Weights of a small GPT-style language model, trained from scratch on English Wikipedia: width 256, RMSNorm before each block.
MLP neurons of a small language model. Each row is named by its layer, matrix (gate and up: input weights) and neuron, and shows model dimensions 32-159. Each number is 50 + 15 x the weight over its row's rms, rounded and kept within 0 to 99. A neuron's up and down rows have the sign that makes its largest values positive.
Before each neuron's rows, "fires on" lists the tokens most often at its 100 highest values on Wikipedia text that the model never trained on.

fires on: " at", " from", "oin", "ed", "ing"
L5.gate649:54 50 60 25 14 40 42 74 43 50 33 60 44 25 39 67 63 34 30 48 64 37 58 56 45 36 57 53 58 65 51 30 65 55 66 45 36 64 42 70 07 70 49 79 26 77 59 89 72 54 47 23 59 38 35 61 45 44 62 66 54 43 53 54 36 20 45 53 46 58 47 21 59 87 49 58 36 42 57 48 39 64 06 24 67 53 71 51 41 71 35 66 38 42 56 52 57 74 78 83 43 37 28 49 70 40 41 61 58 25 44 61 74 38 31 53 60 53 69 60 44 50 34 24 39 59 51 63
L5.up649:34 69 30 47 44 41 35 22 78 63 67 21 65 48 25 63 44 46 58 38 63 40 53 22 63 45 45 66 68 51 48 56 47 54 43 35 27 45 32 39 76 77 41 47 49 54 66 35 54 46 50 45 43 69 52 70 25 67 45 41 34 70 55 25 32 64 57 42 71 58 52 63 53 30 57 39 77 41 56 76 44 41 59 45 32 50 45 66 29 61 37 28 52 67 63 57 36 25 56 44 51 47 45 43 60 67 57 57 26 44 15 29 37 59 48 42 74 41 43 74 20 41 53 39 54 43 70 77

fires on: "ed", "ing", "ated", "ced", "id"
L5.gate687:43 59 50 60 52 83 44 54 66 38 30 71 36 61 64 53 30 44 34 51 34 43 48 43 49 07 47 26 43 72 82 79 41 64 54 55 69 31 19 31 47 26 37 44 44 83 55 92 45 62 55 68 24 80 44 48 42 57 47 72 53 20 43 62 57 43 64 72 12 38 80 48 69 62 60 28 43 60 28 39 68 69 30 55 55 74 71 50 62 47 45 31 33 49 57 48 55 62 56 46 38 36 52 39 42 59 76 43 51 55 55 34 57 42 57 50 50 61 57 58 47 39 29 17 50 21 57 25
L5.up687:33 95 31 59 67 57 53 30 45 59 37 25 47 61 60 43 29 37 30 64 28 53 55 67 60 61 66 57 42 37 52 42 35 45 62 77 39 23 29 57 51 60 46 50 48 48 60 64 34 43 23 26 48 33 32 36 66 36 28 22 33 44 57 31 36 65 62 65 76 61 57 58 73 27 51 50 52 56 36 55 45 32 42 62 55 62 50 72 37 75 52 29 61 72 56 70 58 63 59 62 67 48 69 55 49 45 61 47 44 55 60 54 41 14 36 50 59 28 52 47 52 53 53 54 53 53 48 60

fires on: "ur", "uc", "u", "in", "at", "is"
L5.gate520:49 14 73 31 37 68 49 47 53 41 41 53 57 31 58 52 37 43 51 35 70 29 42 58 58 47 27 56 77 41 46 62 59 56 64 49 49 44 49 50 66 53 37 69 24 68 38 33 32 36 47 47 63 60 34 22 42 72 28 56 40 53 53 64 77 54 65 57 29 40 61 47 49 66 43 52 39 52 66 84 43 54 62 38 44 38 48 69 01 47 50 63 14 33 56 60 53 47 55 56 44 50 61 37 38 00 42 55 53 53 04 64 16 60 57 50 59 56 50 59 13 14 46 49 43 38 67 35
L5.up520:78 23 28 34 63 53 46 55 55 50 53 39 79 46 48 46 64 67 39 47 44 34 44 43 69 45 67 41 52 56 86 59 32 43 48 55 46 37 50 42 68 36 40 51 58 55 73 65 59 47 67 58 41 48 42 45 40 47 41 82 50 32 78 57 49 65 70 53 48 49 39 69 33 61 50 66 74 46 64 33 39 34 48 39 65 52 47 38 59 52 42 90 40 33 52 67 55 54 50 76 43 33 84 54 43 47 64 88 29 12 71 27 62 52 54 39 61 74 41 52 56 04 48 44 53 58 57 42

fires on: " |\n", "|---|---|---|---", "|---|---", "|\n", "rit", "ew"
L5.gate16:36 53 64 45 87 42 47 66 57 40 41 68 49 05 54 57 66 37 52 56 57 44 64 60 53 48 29 51 74 54 59 80 58 59 60 48 42 45 29 55 67 45 76 33 51 52 16 44 75 54 32 59 62 46 62 80 72 50 63 03 47 66 28 64 64 54 34 47 66 53 49 74 30 41 39 62 64 67 70 55 55 57 60 58 41 53 68 41 56 53 65 50 44 64 39 37 50 50 54 67 66 51 39 56 38 62 44 56 59 48 48 66 51 55 40 71 50 47 46 51 59 51 54 40 72 46 37 41
L5.up16:58 73 52 57 44 71 77 48 32 47 68 41 71 55 68 29 65 65 26 53 77 39 47 45 35 36 57 50 40 64 39 44 80 35 54 43 41 56 74 69 45 62 53 39 50 34 57 48 31 52 25 32 40 77 65 85 49 58 52 41 54 48 45 44 74 55 34 55 49 54 83 50 64 61 72 69 73 62 44 71 68 28 51 70 34 33 81 45 20 59 51 49 55 42 32 37 67 47 51 56 43 32 65 68 31 50 53 53 38 46 42 62 47 59 48 78 53 36 18 42 47 59 28 56 44 56 49 60

fires on: " |\n\n", ".\n\n", "\n\n", "al", ")\n\n", " to"
L5.gate446:30 28 71 49 30 56 34 60 43 49 41 33 39 43 68 72 65 93 59 32 28 44 61 44 79 32 37 38 53 62 47 62 49 74 71 53 68 56 60 33 70 56 79 32 12 39 59 70 45 36 50 55 62 63 59 61 41 55 40 19 47 41 47 36 48 42 54 70 49 39 28 50 71 69 69 46 52 52 59 39 34 22 68 65 42 50 60 58 54 31 59 39 74 50 42 47 35 63 58 69 28 47 73 59 41 70 41 60 62 37 54 30 45 73 40 34 15 29 57 78 45 37 77 51 00 50 53 43
L5.up446:38 51 82 44 46 42 46 64 61 47 23 52 35 53 63 37 68 32 50 40 36 47 69 30 55 66 36 49 92 55 58 84 46 58 51 18 64 52 46 61 55 43 65 51 33 40 43 52 54 42 45 44 58 38 74 54 23 44 34 22 36 69 43 17 39 39 16 60 30 39 01 34 42 43 59 53 49 42 49 63 63 39 72 61 68 73 56 31 46 47 62 46 50 65 28 34 49 62 50 36 26 53 26 36 67 41 26 67 56 50 30 46 43 55 61 27 27 39 66 70 57 47 46 35 34 51 53 65

fires on: ".\n\n", "\n\n", " |\n\n", "en", ")\n\n", "==\n\n"
L5.gate456:52 33 15 51 65 27 57 53 49 54 46 37 58 70 24 79 52 53 43 49 52 35 37 82 43 52 60 63 28 64 71 34 60 65 60 36 37 51 45 34 35 63 56 40 43 59 32 52 31 34 45 69 40 71 53 32 50 38 30 68 46 65 52 27 39 42 54 61 72 70 49 85 63 28 52 73 67 62 30 28 66 59 74 57 74 60 82 64 56 71 60 67 57 44 44 73 80 51 44 39 62 34 57 32 54 55 40 63 58 45 50 66 35 29 16 38 47 43 74 61 40 28 40 36 27 61 75 68
L5.up456:55 53 62 51 50 34 43 66 67 53 52 66 26 63 29 33 47 41 36 53 50 48 48 69 73 75 48 53 56 40 63 53 45 81 54 70 24 40 43 53 46 55 33 45 46 44 53 67 30 28 70 89 63 49 51 47 46 59 33 32 30 36 27 49 50 61 68 55 46 76 40 76 41 41 57 67 74 74 52 40 39 57 77 44 46 47 57 34 40 67 52 88 41 56 34 36 79 81 38 46 46 51 41 51 63 70 42 37 57 23 39 32 49 45 65 43 45 61 65 58 52 48 26 09 24 54 50 48

fires on: " the", ":", "'s"
L5.gate255:65 58 45 57 37 31 36 37 85 60 50 56 61 58 35 75 63 49 52 36 61 52 40 29 58 39 60 24 25 52 77 72 53 62 57 39 61 40 35 55 42 63 48 51 41 36 42 52 43 38 47 40 44 74 39 88 35 61 51 44 59 47 74 45 55 21 52 63 47 52 85 63 23 36 48 68 02 42 50 67 46 45 47 27 26 65 45 41 55 47 56 67 44 34 40 45 26 50 56 57 49 57 26 20 32 35 61 64 20 58 16 39 53 50 29 71 58 58 49 28 41 41 75 56 50 28 52 38
L5.up255:63 51 52 79 86 33 28 84 45 56 50 53 41 43 40 45 53 48 58 61 62 41 43 60 50 30 31 59 64 47 39 40 50 78 37 54 45 67 64 57 29 78 61 49 58 47 75 59 42 70 23 44 69 65 40 62 17 57 53 53 56 25 55 41 35 47 24 55 48 59 76 57 57 45 61 62 35 53 26 54 60 54 53 50 80 66 58 55 56 30 42 68 61 86 79 70 71 69 62 63 45 42 58 47 36 40 36 49 37 70 82 64 32 43 47 50 40 63 61 15 50 65 39 53 30 29 47 53

fires on: "=="
L5.gate58:80 37 47 27 21 53 66 58 48 41 41 29 33 55 65 23 56 54 43 63 34 50 68 30 47 30 56 25 72 47 51 63 29 55 68 60 55 27 47 58 52 33 52 64 69 79 29 45 67 64 46 55 53 50 65 62 63 45 82 40 49 54 52 47 73 54 64 19 64 53 52 59 46 39 00 18 56 67 54 61 50 47 51 58 49 68 78 45 47 59 48 58 44 53 48 92 59 43 39 54 38 30 62 21 77 73 36 47 72 37 37 26 72 58 48 40 48 44 69 40 26 55 53 37 53 68 47 55
L5.up58:62 73 53 75 44 50 33 45 52 65 53 46 37 81 42 68 85 26 48 59 50 54 50 49 22 62 70 61 62 58 20 20 89 40 62 74 37 67 56 30 57 42 50 38 49 57 38 82 43 58 57 77 39 59 55 65 67 57 63 79 54 37 52 58 58 36 53 66 55 72 49 50 44 45 61 49 58 52 50 61 54 49 34 12 36 51 29 30 42 28 66 38 51 31 40 30 52 53 42 50 57 71 52 68 29 81 38 62 77 35 52 51 36 45 65 58 46 14 18 47 36 44 46 47 67 46 43 62

fires on: "in", "ag", "il", "ced", "om", "im"
L5.gate246:33 41 47 30 50 48 55 26 69 60 41 05 63 60 55 48 69 28 49 67 30 56 52 46 41 83 50 33 59 48 62 22 56 63 41 55 34 44 59 42 33 42 73 32 72 56 60 43 68 45 39 60 48 62 45 64 57 82 62 59 71 38 56 60 28 57 62 59 71 51 32 87 48 67 71 65 42 28 63 42 01 32 40 51 72 27 42 63 45 20 74 52 58 61 43 48 59 47 38 67 28 35 44 39 41 63 11 33 43 43 35 28 66 52 50 55 72 81 55 68 42 53 44 50 56 81 65 58
L5.up246:40 52 58 41 34 55 44 55 41 45 48 60 87 27 36 57 47 32 47 44 41 49 52 40 74 76 36 05 56 65 70 49 59 39 40 29 29 40 47 47 23 54 67 70 99 65 46 58 29 50 32 46 70 29 58 54 66 77 47 63 60 44 68 21 44 56 27 63 69 47 35 53 49 67 37 41 71 58 63 38 49 14 60 46 30 38 23 54 52 13 82 65 48 59 29 33 49 71 53 37 53 65 26 57 42 33 29 40 47 37 69 33 53 34 41 47 48 51 43 54 70 31 55 51 51 41 35 56

fires on: " and", "ir", " the", "z", "her", "ar"
L5.gate523:29 65 57 55 59 40 49 35 57 56 36 40 43 43 30 39 75 39 46 50 64 67 37 32 57 24 49 39 35 67 86 69 67 59 35 59 73 63 45 38 76 30 51 48 62 59 57 38 40 40 29 67 49 47 43 69 00 47 53 79 39 67 43 46 64 37 36 47 57 34 63 59 41 18 73 41 52 55 38 55 30 55 57 37 58 55 47 46 47 20 61 48 62 63 74 38 58 35 42 31 68 91 49 35 58 68 53 53 60 47 30 63 50 49 54 55 41 27 46 75 48 54 90 55 55 72 15 52
L5.up523:57 47 49 63 74 35 57 57 59 55 37 21 65 51 16 76 43 62 55 07 76 54 58 42 44 42 47 47 59 74 38 51 56 48 57 42 61 68 40 49 37 45 52 48 79 25 71 54 63 41 54 28 42 54 71 48 44 36 77 62 51 53 41 38 55 58 40 39 65 51 46 48 51 65 55 58 40 45 54 59 28 54 51 30 35 44 36 32 43 64 44 37 52 46 45 56 20 51 54 47 14 51 89 40 38 50 64 53 60 73 60 30 65 52 39 73 38 57 67 55 34 52 52 56 09 47 02 50

fires on: ",", ".", " th", "emb", " (", "th"
L5.gate605:43 48 63 44 53 53 71 64 27 60 85 43 41 40 28 61 55 35 33 55 64 30 26 59 75 27 06 51 72 72 34 65 79 57 50 29 65 42 32 32 40 65 40 40 36 43 20 52 34 77 50 50 55 56 24 77 60 59 51 35 53 59 53 47 32 42 50 54 92 43 74 58 88 77 59 51 39 36 61 60 62 39 45 45 68 42 60 66 34 60 48 52 61 36 42 43 50 53 40 14 45 35 53 33 48 37 52 50 65 53 65 45 47 13 38 49 39 46 43 37 33 44 50 52 36 29 45 64
L5.up605:47 57 62 30 73 48 60 44 40 55 63 55 40 49 67 24 64 74 68 40 40 66 67 46 41 42 61 63 74 54 32 45 66 51 68 61 29 45 67 58 72 51 56 45 50 32 39 79 43 53 32 46 56 60 43 55 46 78 65 61 29 38 53 82 41 30 30 54 62 45 34 61 56 39 31 62 48 25 57 62 39 34 49 21 58 49 79 69 50 48 71 43 43 32 70 68 57 26 49 54 53 23 49 63 26 41 42 30 93 13 55 49 56 61 61 50 48 40 50 53 43 67 61 54 55 65 46 78

fires on: "or", "im", "an", "b", "in", " l"
L5.gate619:52 49 57 30 62 51 62 55 73 31 13 43 53 57 57 43 84 66 49 38 56 44 41 40 59 23 65 39 40 43 50 50 84 32 39 50 49 64 50 25 53 40 98 37 54 63 26 72 34 50 62 49 43 56 57 56 32 66 79 52 40 42 57 58 59 38 58 50 46 64 56 69 57 59 63 23 41 13 44 16 36 61 57 36 60 34 21 31 51 46 26 89 34 61 48 35 56 55 35 36 43 72 60 46 36 46 42 44 58 54 48 38 60 66 46 62 71 50 52 36 48 23 47 71 80 17 63 49
L5.up619:33 50 58 51 66 59 57 39 26 70 18 35 33 61 15 63 22 68 59 35 29 45 63 40 57 51 32 38 66 68 47 25 49 28 28 46 13 29 35 17 37 80 33 56 50 71 56 54 47 47 50 71 67 65 71 45 36 59 37 44 62 80 65 58 51 40 41 71 38 53 50 38 45 28 52 68 49 57 37 77 65 65 59 65 36 22 61 55 34 45 58 22 65 47 55 36 51 67 54 45 66 58 36 35 49 24 57 23 37 29 55 37 68 52 23 33 53 42 82 22 42 33 52 30 53 60 65 57

fires on: "b", "n", "c", " b"
L5.gate85:69 48 41 56 42 20 37 51 68 50 29 50 41 45 72 28 44 57 22 36 58 48 49 76 52 26 59 37 17 46 50 63 43 55 64 74 35 63 22 62 58 45 43 40 59 44 42 61 31 50 69 82 37 42 64 55 38 09 58 53 19 42 41 41 62 24 59 57 75 75 62 33 40 57 20 64 59 34 46 37 29 39 17 54 35 46 69 54 62 65 22 68 41 50 42 53 58 41 44 49 61 40 85 55 62 31 61 39 71 65 62 43 58 51 48 55 70 20 56 61 27 51 48 20 51 69 50 44
L5.up85:53 46 42 60 54 54 72 54 50 53 34 79 50 10 52 32 42 55 32 31 49 69 34 58 75 33 41 11 32 51 46 54 62 35 46 22 56 62 40 56 59 60 67 54 49 36 63 39 68 62 68 98 53 58 69 50 42 21 56 42 26 55 47 40 66 41 69 47 80 70 43 61 24 29 39 36 48 41 56 76 63 44 60 56 37 49 75 48 47 44 34 58 27 73 31 20 18 54 20 51 60 50 55 18 58 26 47 25 68 64 48 37 40 48 53 56 77 45 57 52 39 43 27 53 67 50 54 59

fires on: " It", "t", "re", " it", " there"
L5.gate332:36 75 40 40 40 55 52 78 48 43 44 55 41 51 60 79 66 55 73 40 55 57 77 54 53 45 54 65 46 76 40 44 50 25 57 34 60 66 33 36 76 34 44 60 69 47 62 86 38 53 51 48 69 52 40 53 57 20 47 68 52 56 74 36 35 50 40 17 58 50 50 72 44 52 53 56 42 50 40 76 14 44 64 43 32 47 83 63 28 43 52 44 44 47 37 37 71 65 58 71 46 18 70 41 52 48 86 31 44 65 48 53 63 61 46 72 35 70 40 73 64 46 56 63 59 54 64 59
L5.up332:67 85 29 21 37 41 22 42 60 50 66 88 53 57 51 53 64 60 48 46 58 51 95 57 28 66 47 39 36 37 36 45 34 52 52 51 35 76 64 37 59 36 44 52 65 30 47 51 49 54 48 31 76 37 55 77 23 58 45 71 35 65 46 31 36 56 34 55 24 44 66 68 57 64 61 59 13 42 58 58 20 63 62 45 56 32 53 43 45 27 42 77 37 69 68 27 73 57 80 45 53 33 50 32 52 55 71 35 19 48 32 90 43 76 77 63 51 68 52 61 28 51 56 51 40 61 36 61

fires on: "k", "er", "ov", "v", "ton", " |"
L5.gate35:63 00 55 63 54 57 66 69 46 55 54 63 33 75 31 48 76 55 38 25 50 31 58 37 30 41 43 67 54 54 70 58 42 63 55 47 44 48 47 35 52 54 45 55 67 64 73 43 51 43 45 47 49 22 55 44 43 41 47 54 42 41 30 44 76 60 50 66 44 44 53 64 49 65 77 66 64 67 67 54 42 15 68 63 42 47 35 32 28 62 66 59 40 42 80 50 63 26 43 62 45 46 67 61 42 51 65 49 43 56 24 28 57 55 61 43 37 68 36 40 56 35 86 45 52 62 49 54
L5.up35:64 53 46 52 43 18 29 45 75 52 53 22 44 43 60 26 52 45 67 44 22 44 59 36 64 42 52 06 45 48 53 25 57 36 49 69 54 57 68 30 56 37 71 55 78 61 30 56 66 27 81 82 66 50 38 56 24 49 00 49 63 40 38 45 59 28 66 50 42 42 16 33 34 53 46 47 54 50 45 62 50 56 26 52 62 47 53 73 66 62 17 62 55 77 49 16 47 39 88 38 65 56 58 50 33 39 42 70 66 70 34 52 43 49 46 78 33 55 49 49 43 74 58 48 30 68 51 51

fires on: ".\n\n", " |\n\n", "\n\n", ")\n\n"
L5.gate240:66 55 49 55 46 40 62 70 55 40 49 46 56 25 59 75 49 73 54 59 45 46 52 45 52 37 47 55 63 41 48 29 72 54 59 58 48 37 74 33 53 46 58 44 33 49 51 43 61 88 54 53 37 74 59 43 49 53 50 51 32 63 50 57 54 28 56 45 60 62 36 72 71 60 65 55 42 69 52 67 50 67 61 47 80 67 65 27 54 34 62 33 42 60 39 66 58 65 49 30 49 49 57 39 34 45 31 65 20 20 53 49 33 62 38 31 26 61 59 59 53 15 19 30 36 52 52 84
L5.up240:63 74 47 41 56 20 62 45 48 50 34 40 09 70 61 74 54 20 34 54 74 36 72 59 55 43 36 76 43 55 51 64 60 77 57 66 43 35 46 32 56 74 50 58 38 52 42 71 16 76 59 54 62 67 60 46 44 80 43 72 42 56 52 39 60 44 68 62 63 44 36 58 62 65 61 60 39 78 39 48 32 38 56 44 75 36 59 29 44 56 63 41 73 73 63 67 63 50 20 67 44 54 58 48 51 50 30 51 49 67 42 36 51 57 60 28 27 56 32 73 54 40 14 47 45 40 68 60

fires on: "ot", "t", "et", "ost", "and"
L5.gate457:56 56 52 64 47 53 68 36 47 69 45 39 83 46 58 59 63 52 61 60 59 54 52 59 31 77 50 85 66 63 70 27 47 56 40 56 65 57 65 35 51 29 36 51 71 49 58 44 40 35 45 83 43 65 61 47 26 58 48 42 50 58 41 33 50 37 35 48 18 58 65 59 69 58 49 45 51 80 20 40 25 22 45 58 72 72 54 76 43 26 23 75 54 69 51 69 59 60 38 57 28 51 16 33 35 28 35 35 34 47 39 42 51 60 45 63 55 43 49 50 44 60 64 41 39 30 42 33
L5.up457:68 35 53 15 37 68 43 48 70 53 34 46 34 36 38 46 47 53 61 53 55 41 60 37 56 43 65 67 68 68 50 44 52 56 50 20 71 66 59 30 55 60 38 58 56 62 48 35 43 31 53 81 63 59 55 69 77 56 58 59 50 66 43 59 27 62 20 47 88 70 55 39 44 67 36 41 42 48 02 42 60 52 55 18 41 58 47 48 48 36 62 42 39 41 31 37 30 55 67 79 66 24 42 54 33 81 27 29 42 52 60 37 58 38 32 50 68 57 47 35 59 57 28 48 20 37 70 60

fires on: "is", "at", "let", "man", "-", "oun"
L5.gate671:50 14 35 40 35 37 46 45 41 46 61 26 49 19 43 51 41 45 18 64 28 66 53 27 30 76 65 44 58 51 58 63 48 60 59 40 33 56 65 37 59 32 46 45 52 61 53 48 48 46 71 42 50 41 35 26 64 68 45 46 38 30 53 42 61 50 59 58 51 41 74 42 79 49 36 30 49 82 46 50 50 68 51 13 57 30 60 57 46 57 74 43 18 42 65 32 57 53 54 50 46 63 42 48 54 47 35 50 02 28 66 82 67 33 47 66 41 41 61 67 45 53 49 27 42 56 57 54
L5.up671:62 34 59 27 09 63 37 31 29 78 65 54 62 41 42 63 55 68 39 68 68 36 46 63 60 72 80 62 75 27 38 85 50 28 26 46 32 53 82 48 29 52 60 38 41 46 35 55 45 54 82 38 65 32 67 48 55 58 55 41 63 50 39 61 41 59 55 60 41 53 30 66 48 49 45 42 70 51 51 47 14 53 46 26 36 39 54 29 51 68 56 60 65 51 68 67 54 46 35 28 31 58 64 26 59 43 58 46 29 31 63 44 26 56 56 46 40 63 64 54 48 51 46 49 59 57 44 52

fires on: "r", "iv", " |\n", "oth", "|---|---|---|---", " T"
L5.gate163:76 53 45 41 35 33 62 21 49 63 26 74 65 53 65 57 33 66 37 55 52 29 60 35 40 30 62 40 37 65 24 49 65 54 81 61 52 53 49 44 47 53 55 37 30 15 26 48 62 31 14 28 62 72 56 61 41 45 63 30 60 40 34 61 55 49 47 51 54 59 51 47 54 49 43 75 41 34 64 37 48 58 35 33 48 71 36 47 26 19 83 40 33 70 59 60 42 55 34 71 31 54 53 51 57 27 48 61 51 53 43 37 39 43 54 54 49 19 42 68 79 27 66 74 19 50 35 37
L5.up163:54 75 14 35 45 80 42 42 66 27 55 41 59 33 50 67 77 57 50 47 51 38 47 60 57 28 49 63 51 37 32 62 54 41 43 50 74 59 76 33 73 43 39 47 31 43 47 63 58 54 50 45 23 65 48 63 41 77 50 20 37 67 42 43 69 56 35 60 57 27 54 39 63 54 45 36 46 66 57 64 50 45 48 34 57 29 90 57 58 63 61 61 38 40 48 35 73 57 67 26 36 53 30 48 41 45 18 55 13 32 29 93 46 42 55 59 71 69 57 50 37 45 62 83 45 75 59 38

fires on: "."
L5.gate172:24 40 52 47 64 51 58 83 41 55 47 27 72 40 58 55 53 54 79 45 65 41 35 36 47 25 36 42 65 59 55 24 64 69 40 48 35 39 46 46 65 46 50 40 54 31 25 62 68 62 60 56 58 53 44 53 54 57 61 84 51 33 16 61 39 30 42 63 66 45 46 71 69 70 61 51 68 65 73 49 61 71 46 55 49 40 49 60 57 60 62 42 49 50 45 56 42 60 51 42 35 58 58 53 61 40 53 56 61 60 63 59 30 70 31 36 43 59 46 31 57 29 58 42 43 70 63 36
L5.up172:29 73 50 32 31 48 53 36 37 47 58 52 45 54 40 50 21 48 67 69 64 39 49 48 65 27 53 35 35 46 34 64 50 73 38 37 38 53 62 56 55 34 10 75 69 37 16 61 43 57 30 61 38 66 63 61 43 34 50 41 58 47 72 40 66 12 67 55 40 55 31 69 64 57 39 30 56 39 54 61 71 81 63 27 56 53 48 23 40 70 58 57 91 37 56 37 49 30 32 25 33 19 50 38 57 59 31 45 85 41 59 60 41 58 72 35 38 62 44 41 82 49 52 58 51 45 48 45

fires on: "usic", "ed", "ic", "ever", "is", "ife"
L5.gate450:44 61 57 46 54 29 25 38 75 29 50 36 51 45 59 76 53 31 53 70 84 43 53 65 50 44 51 47 23 41 84 81 20 48 51 34 47 32 52 49 44 55 43 43 55 65 49 57 59 60 46 62 44 41 36 73 43 48 85 73 27 10 51 60 47 50 44 90 49 41 95 48 65 46 48 45 48 44 34 29 53 59 41 75 12 42 41 29 29 26 46 36 61 61 56 64 62 48 57 58 47 62 54 27 18 31 44 44 47 48 49 70 50 67 64 52 44 48 41 43 43 40 37 45 55 69 58 75
L5.up450:56 57 41 41 39 40 43 51 56 56 59 44 47 43 34 43 58 57 34 62 48 50 93 60 45 65 17 53 64 50 17 73 42 48 45 47 64 52 23 40 15 72 21 41 39 26 30 47 49 21 37 33 54 57 59 41 18 44 36 47 57 39 64 40 72 66 35 66 54 35 20 69 25 32 67 26 63 71 58 17 47 35 45 77 75 43 51 37 72 53 45 56 44 52 46 68 35 39 65 60 63 55 60 25 42 53 39 38 46 42 60 41 66 54 78 40 41 65 49 52 29 25 46 46 28 53 58 73

fires on: "fer", "qu", "b", "ing", "g"
L5.gate82:55 58 31 30 65 57 05 51 49 59 45 31 72 39 39 73 26 42 64 59 40 48 53 33 38 70 34 59 53 76 44 65 40 58 53 54 28 58 54 45 46 34 48 55 53 63 57 68 56 49 58 40 52 97 44 48 60 40 56 35 52 44 59 72 64 48 87 28 49 48 51 47 65 38 40 36 36 57 33 42 09 64 15 73 33 39 41 38 63 54 04 74 53 62 64 38 29 52 43 51 44 40 44 58 56 35 58 64 55 64 65 35 38 60 41 46 57 62 32 62 47 40 84 73 59 37 65 51
L5.up82:43 80 38 19 63 60 53 44 63 80 61 51 40 14 50 38 46 54 57 51 60 46 58 65 53 49 23 63 54 24 29 43 53 47 54 63 46 43 55 24 45 51 26 70 51 45 64 35 39 51 51 43 61 52 55 62 52 42 32 60 50 33 69 47 38 17 50 58 53 54 52 38 67 71 53 42 47 54 58 49 23 54 44 51 37 64 49 67 35 72 50 74 93 47 65 49 49 64 36 61 66 55 55 25 39 45 78 47 44 33 45 39 54 59 43 61 46 59 31 65 72 43 63 78 59 63 35 24

fires on: "ing", "ed", "ave", "t", "et", "ating"
L5.gate197:59 57 14 27 67 43 49 69 43 58 76 28 33 66 62 55 57 22 51 55 37 51 53 52 47 55 56 73 55 73 69 42 19 51 49 37 64 61 47 36 24 56 47 63 68 47 63 51 42 54 32 56 41 64 71 36 32 41 34 43 36 35 50 43 50 33 48 59 45 49 41 61 55 55 18 32 75 67 54 27 67 59 37 59 19 17 51 23 46 51 17 53 35 53 65 68 52 59 59 33 63 45 67 46 37 50 29 44 10 59 25 36 43 48 28 37 48 66 53 50 26 78 67 65 68 47 48 59
L5.up197:68 30 30 29 80 63 58 49 52 61 71 35 27 27 58 76 35 56 47 58 43 67 50 40 49 76 60 83 49 50 61 37 63 44 43 39 64 59 24 29 50 63 52 46 30 37 76 35 67 51 52 60 34 72 45 37 42 62 59 58 63 66 85 25 38 44 35 30 35 55 55 38 66 34 27 64 37 62 55 69 73 80 34 33 38 38 30 53 61 45 38 46 45 71 45 50 44 60 35 61 48 64 82 47 53 41 19 59 32 55 38 54 60 48 27 49 37 60 43 59 29 68 65 44 63 43 66 32

fires on: "en", "st", "re", "ing", "emb", "ed"
L5.gate683:54 95 60 34 45 43 42 72 59 39 44 46 67 50 57 78 39 00 35 51 20 52 24 45 51 30 61 44 37 52 67 51 58 12 29 42 38 35 45 77 60 70 53 33 52 57 46 56 28 55 19 55 61 67 73 57 48 56 74 49 49 58 55 58 53 52 30 62 52 47 72 46 67 48 32 59 70 52 33 49 28 67 06 50 42 57 44 17 52 45 49 54 38 52 28 46 36 59 55 48 23 48 41 34 53 86 38 13 41 50 35 53 72 54 29 41 58 68 55 30 38 40 65 45 59 48 72 64
L5.up683:55 26 31 49 35 36 53 27 16 25 90 25 46 69 23 56 60 48 53 73 20 48 63 63 46 50 54 64 67 48 44 68 47 50 55 45 60 52 46 43 62 60 39 57 60 45 49 39 57 54 40 49 56 41 29 72 34 41 76 24 42 57 57 47 29 50 27 16 51 28 46 50 45 65 59 33 63 53 48 65 59 46 36 32 34 36 59 51 68 51 61 46 45 44 74 73 60 75 67 52 40 39 53 68 34 52 50 38 58 53 32 68 33 79 45 40 39 55 54 40 27 51 29 82 43 44 55 26

fires on: " found", "ic", "is", "ir", "ed", "et"
L5.gate96:52 52 25 58 57 24 54 34 49 44 42 33 57 44 77 50 59 55 42 42 43 41 22 53 40 67 76 61 44 67 52 56 49 39 64 30 53 64 56 46 42 40 45 42 22 52 54 47 54 33 52 48 47 47 52 54 46 47 39 39 50 43 49 53 54 43 59 46 44 33 66 48 71 45 41 64 69 35 79 60 52 64 49 32 51 12 37 50 58 51 55 69 41 58 85 52 59 58 44 56 39 46 80 38 70 36 16 40 45 60 46 23 76 68 86 61 46 47 52 49 36 20 62 23 49 27 61 53
L5.up96:56 57 16 45 40 59 34 62 53 40 71 37 25 34 26 36 50 47 58 56 51 61 50 49 61 55 13 53 36 32 67 52 57 29 49 50 52 47 21 47 22 55 48 47 61 61 50 48 81 38 33 52 51 55 54 61 46 58 28 48 53 66 63 58 70 64 39 34 52 31 25 41 49 13 58 26 70 73 40 79 54 74 71 39 30 72 40 43 65 97 59 48 28 51 22 75 41 71 22 56 69 46 55 27 42 57 52 72 50 51 61 52 29 42 65 54 41 57 63 65 53 78 67 47 01 36 30 50